{"n_layer": 12, "d_model": 192, "n_head": 3, "n_kv_head": 3, "head_dim": 64, "d_mlp": 512, "vocab_size": 13670, "activation": "swiglu", "norm": "rmsnorm", "norm_place": "pre", "norm_eps": 1e-05, "positions": "rope", "rope_base": 10000.0, "rope_fraction": 1.0, "qk_norm": false, "attn_scale": 0.125, "bias": "none", "tie_embeddings": false, "parallel_block": false, "init": "uniform", "init_std_qkv": 0.0332, "init_std_o": 0.0, "init_std_up": 0.0332, "init_std_down": 0.0, "optimizer": "adam_atan2", "lr": 0.00191, "beta1": 0.95, "beta2": 0.95, "weight_decay": 0.096, "lr_head": 0.00751, "grad_clip": 1.0, "warmup_steps": 405, "schedule": "wsd", "decay_fraction": 0.688, "decay_shape": "linear", "final_lr_fraction": 0.0, "batch_tokens": 32768, "seq_len": 768, "doc_mask": true, "train_tokens": 269900000, "steps": 8237, "dataset": "wikipedia_en"}
MLP neurons of a small language model. Each row is named by its layer, matrix (gate and up: input weights; down: output weights) and neuron, and shows model dimensions 0-191. Each number is 500 + 25 x the weight over its row's rms, rounded and kept within 0 to 999. Numbers have three digits each. A neuron's up and down rows have the sign that makes its largest values positive.
Before each neuron's rows, "raises" lists the tokens whose logits its output raises most directly, leaving later layers aside.

raises: "ical", "y", "ine", "ited", "ic"
L5.gate108:478471437487516531486525524523501488506522498504496539552530485524489523523462503495495528502494505497483528500471531499496498527492516492486520555543555507509478542466514484516515482535474454506528490480499465479503525480453553460515523502478472525549509524495484537488477509489487477527497479522522514531491494549466502506480530524502532477505544485528502498495457536520513484487463517532498541483495479532481492528498493499503531484517552538542470472523492519562493488510543499495507495506495461499490541514501550491517483507512501537455462488464503558479485488517537508489
L5.up108:490503446466509495511511485548468470511512511514528524505540520522498485511498509491488480506501492471523507522507561490501526521502551532484481524488494553491441506495515511523491528500497508495489519505501469469548542497497510504494530462529479489528507502501523458479460496481512532514466478526505492479468497499481483483486573508468531498524504545542538501474430514513505545504470504522443504506527477487501517522468497482508468502509505522520522481504477474503455529492491513537483465485490487489499508518505522528536464479462509481489466520487439507416464490527528499519
L5.down108:504516477523499496473466496484495514532453514519450510463513524489501504498518500489517524513524504493478469480536456517487493493524497552516484463524458495516525485474481502525477499512520512503542490471502500500498513517535496475517460548491534484451534504531519494489486532520499535506474503496488503479512502467498486500504489548452496497491510473497488489505519465473524503470550475494501472538519480424523530419475486473484443493446476497506512478499506462501509515484474439529486520516567477499484479511444487543498502526525481524542530501520532502509476508476468496500

raises: "ly", "gr", "lin", "line", "-"
L5.gate24:493484507503517492484518515560494483527497500472511522480503501484482473517462499505475503478486499510465508461480523541504488507482472522507509514456543479491559500496482535497515539489474490502497529498491486488460439491507493494478513520495513520514526484467526512486515504464545503502502477512481517573494501530528534487553521443502522457470478467461501500531530512483520474452486515543512518433479499476504509541505472497462479506525487468497493459519463537490458518521539491483510507530462499529484500484502513553477475524522467544453479474477473526512450498497518482512
L5.up24:490496515535505480521492544509499490502508509491504495472472503536480494517465507520448500496535537525469497524434538527510524497475501526501483489478479414496495495518474525517502504506509488525506486518506475482514527512509469465501536511528468508502491527451506482464504497516495529458509489500537522520480518481493493476495542506505438521511500518490502528502472491454489505437502467516519515441535527464504465515514484509454504485475485449475494480522521476466479484514571504453499476480543478526482521482494510482501471529515487494478439475536533500545483514498466506525
L5.down24:483494525520501498501490500514488493508508539546499519504481507495534514501469512476486489475506484531504472587481478462511520460488486477487507467500481530515516533489482524445515514526552520497510474501533481461495492517480523504484523469507486487501502524485519516497481492458499532491530523522527472484514485496473447501497495494498493504548512489448496488484475520510457511492524479491500455552483506472512528487533508536541479463515463539495516462495452413484482480521512433476479474454489519474545512481503495486496466494517503493542481525541525463538497509492487534516

raises: " promote", " enh", " ensure", " increase", " help"
L8.gate422:458467501477524508489519478508486473462520507535501463534490470488475537516468466493520528504474451476492514501530507492526436518519452481444449470516479444471480465464524513466446509493478551511526509498539523479498499480489518501489495492497473476491469539510485530489492447499462524514453504534504491481524469472510499499505520484489499494500469529513534514524487489539480493520513513510538524503528447501488514500532513487458502463502514484495506459519487491511528503516496514458470476536490500439531492521532498498447495494496482547470501506471476473482518482478473483467
L8.up422:488489487495491483511489512438460512501501513507473553461504493459488482508501522484518493509466507441456498511477484507533511516545507524518545501517506473504535537509539476455523512505474506504484521463495516486499498526466495512503522493519506512485490461479487436466505499530483502473476522488515466504504494480489497518548538484461531497504484521523506516518533522549497472532527506533496568515484514552466507543489540516498482489533511491519488504474444505538468467492510488508507503495471524515500419511461484488518501496496487474548509499487491491523573514535463495516
L8.down422:484530515502511481470513467503526492506487544548498507491512468497490456457494484544569510536490438454452503473497464511559504489501503492516500466498490507497512457485475537513521511468508499511493539517517467491506488485476493492535488497440503494522482485506481545475527491503482490480475451530532479499530504492458482459473509478490519494475508491500516502545496511499493510535493487498529501500514464519488489495505532517495531492478490505488492441498470502512523516456476532528468521519516526494529471463535480502522522525469473542490509550478471481526494471467410502505

raises: " give", " become", " create", " serve", " provide"
L7.gate340:481472484483478497482517541465473511438496489493541477476517490487476514539472493515513473503468485474483500548480497468508483512522474488468507498542513496491484481483508493470508522533499519484531528452484499493482477491519525574507490503479498535540509528482502453493517475517506528552442469510499436500525505510506495490497532464481516471459493499483507494499522488524476497493514514485526554458492499481436520555485523484484536475528532474499474509466474544548479492505510490499464513541476554508504490496462496486480466434474500538495517496511522493512535492488504492517
L7.up340:495480499524519518471513518479519513486562504496507471531470435526498549468470541512525498488499480471482488447482484494523448494476488477532502527503510480446480440517548498467501485529490546480526460523528559473523496472474484485496486509520489502486503518485528482525493432487469503496514488482521495518492517515516522470533480496499483506488462490504494481479516502532512456503494442471503460502457506470516490505513498524504494505467496471466464538539480540522507508454472505508451538477470506523525463467492482493474502491476526533512502546496506505509474538497484497504
L7.down340:488494511532488476440489503481491494455480517473482498512443444517507507499470507509480512551486447500489502506481491504525494470507497510512522512490509507485493492494506503514500504520496535503505478445529531443450484494477489430526445492501503470488482524550516509496485497524446477450525511540529473497528524470476525498465532492464502476516484472531484508522511546563517456489468522523469522492500503498498487508446484522522508474493523480481496501512473517499517507496448427526484530482485512465495457459513483471494516485457497508481474491488482479477523520498486491482

raises: "leg", "ly", "ras", "aches", "gin"
L8.gate466:498506501464507475469533548519494532469505522440494491492500474523485502495450499482507506450478462456534548555500468521516523519533469480489538488519510466532460486479526485502506508511491526486495483488521505523483490481487497488535461508540533535447511547504500488537486476464538532490500468516532496499483477524493478463479491442520527505457507515508497470502557512526517471510513529530498518508512528522498494459487521517526508453522508511487506488506457480469464491505501504438490519515506499475510489516459488524442478465523468509485522516530508523498537517518494479537
L8.up466:492504497469462533496545519494495526524489534537476532491456493547534465489498522488493468505473474513507529558517464519507511506509503498481571477488542472493508544505458518496507545537473500496487526498510532532481507494505493524482487531541535501520497526508466480481510492507526522521496530459464528506473495515570493493505455504534495468473517502485467509491516523503464470486521516530439537463543530531516517509506470502539512509492503544488476519502513491510460468530510478507523529460451541516461525526516500494479476503493522503481474489488539488476531505527486523494
L8.down466:491499487484542472504502510527507508491472491494476511537466545517454497505490535513463484510450489487465513525507480527523514491494474470533534498495539524478518487500502513520487482464493472506491446456497491503431480508506532537476505492532503546543491518524471488539478537472474526488489519487486472509513450505471455501490498500557496515485533492490468527485525497481464517460501502484504494471513493555512481528508497518504461490500459521538509501437519523481474524488523529462502496427510488470488517493519507540519477524550540476499503529482539522475498505476470494463

raises: "ith", "ble", "itor", "its", "inal"
L8.gate59:494443513490478503471530514509482531476531461529472515513521497478481529538512523485502482468483519518474501454474495496515506516476522466495495456499489504476475509497504457510473524536523521434493502490454505513479543483493523520467482533476482529526519531487488491495475483485490473535527501528492458495504518530518524495501478505515527469534543539498529450470508454506485493514505507474519469483484509592479502540477480510522509506510523510516524437509453527478481509529506473483502507533486476491488504515544500482420534523475508505499520520550544507528508500503495501512
L8.up59:496466474527480448473490530502470526465495481518451544473526540504477492516558529500477466455492520518488438486482532537514520545474466456508514529523498506494459503528519486478532498471528488494527490518520524451514531509486482506462487485511473476517493495467499455472497468471514526516506489476480514501524468476500474475511500432534548498536512491462523480483511515502491511517466496481480470507495489512468506510520499490522516489500472493490508493533487480463478506528496519520509502519512460478479467451534480534495523510506510473461481571560496516505505471492500483465
L8.down59:480530453498474549508452524472451477521469507488497512477529466530519504482503513468493490527475483503527498466505511477548493503520508535552516515508470520537532534485482486523479531540540490503495490474487485487454485490470529526506470590495539495482536506511457467476495491532482495506470476501474509465483478528491480487536509501521501517506520509498485505508526498511518504502538520514540541507486482508524501514494502458485517513443522554485527477540511499476531511499512467491518499519490516492461516478470534561485514491515516447506491494486515513494498546533439475516

raises: "chers", "ches", "ched", "cher", "ton"
L6.gate236:496486520525528509509496493560486498527525501505480498478505505519501513529489503546518531501510532546497486490462514494550510494504500457524511466506507485497497497481504471465491548550549487459509546453480514479465503485486518531513547495451534452517479454508502503503531528517500474547500463573478507485510503535505485495459501495470511501474513521503481499488475487490500452549487576524543490488493474474497493555519521507515476518499558495504501465530492505510487495472517531452519486491497503544517503476513453508477503498528533498445508499478516480501491491489490530483
L6.up236:500527530505491495512551464535526487491529566504501521502469534488475538496516519504471478536518502544522503496466484471522525472525513533487483487491455505493472464493498487482495522510540517501461465482486538490503465467529433523480483507529515502489468484447480516462511508483501482501534517468497471483484532503506490548517505526456502505475516545502522549509458527486469523521515467480485480478492500481495493493484515491495478527427504539445504499530513448480495536464544513518508502451466529502526447488482504506507491510534506508510517470493474511490475524472515487519
L6.down236:515503503462504473485499518461481489510508523501498526513531501493491482563493471451498497487503487548478510462484499487513481467506516502523475508468520519493510485472501540554523557478519516525489439516514502518460524484482481534519500510521518504506565519523483549490471535474507514502520482504506542461502512469517537523540506502481479473501489476492549500495490515512500539489540506451457501487464510462444477514504532489483491502464527511488464540522480449480472513457512424520500513496497528514487464505517564492539484510495478520516500517533535495499499475483480485497

raises: " album", " compilation", " albums", " documentary", " audio"
L8.gate218:492526511492512505520494504482482482466539495515485460503452504496498525491524536520470486489491553479469498498478469461473507515528530431541537492507505453441534499483531454514524503521450503517482505497518498506516473491477455495501508486508517495452521492470499523515486484507507453509510501514544489503481496452453505493548530515515531519472487523471485513475530521522502454521497521499470505467496441494455487504504457449519514531534521496454482485536484520525511500525545481492491516521510511508564486494478501499507527494469487496518478512458499450494536488535486484537
L8.up218:508524487518487515512520508509499484500521481507485493467479494513487541493527536517449473479480540517467460517463475486526519511530539469531553525508529489434525519519527501529468526445443483491464495509468488489503491521515459521523521511510491509491509450505483530538541496490548465525493529501513555522511437475497478539527505500502529565466526506490515500488517472489495498462493534489502463472531494459489486504492449497540505514520531517484488502483502516544492477537523520502485478478493472480535514501508473467496531497503521507534503485470499470511528455507535490510
L8.down218:497481507466474483464479500484551535524444512501528522527536534514515515521478487492560541503539485532515497545533548497475501489490495539492459497520480497518475471521493514472512479538540494503493483561509541505517501497473526538490492509511524502522474522518509478464498561481479560483491498462460494493509543531526482482472524484494497467524498504490460497516492483489501528520538448504542521526493507508542505475532552494506494496468469495483485504510518467478497526498480452487499479526468493505491492500544532474475497534499500531439490501520485514464490544486497475484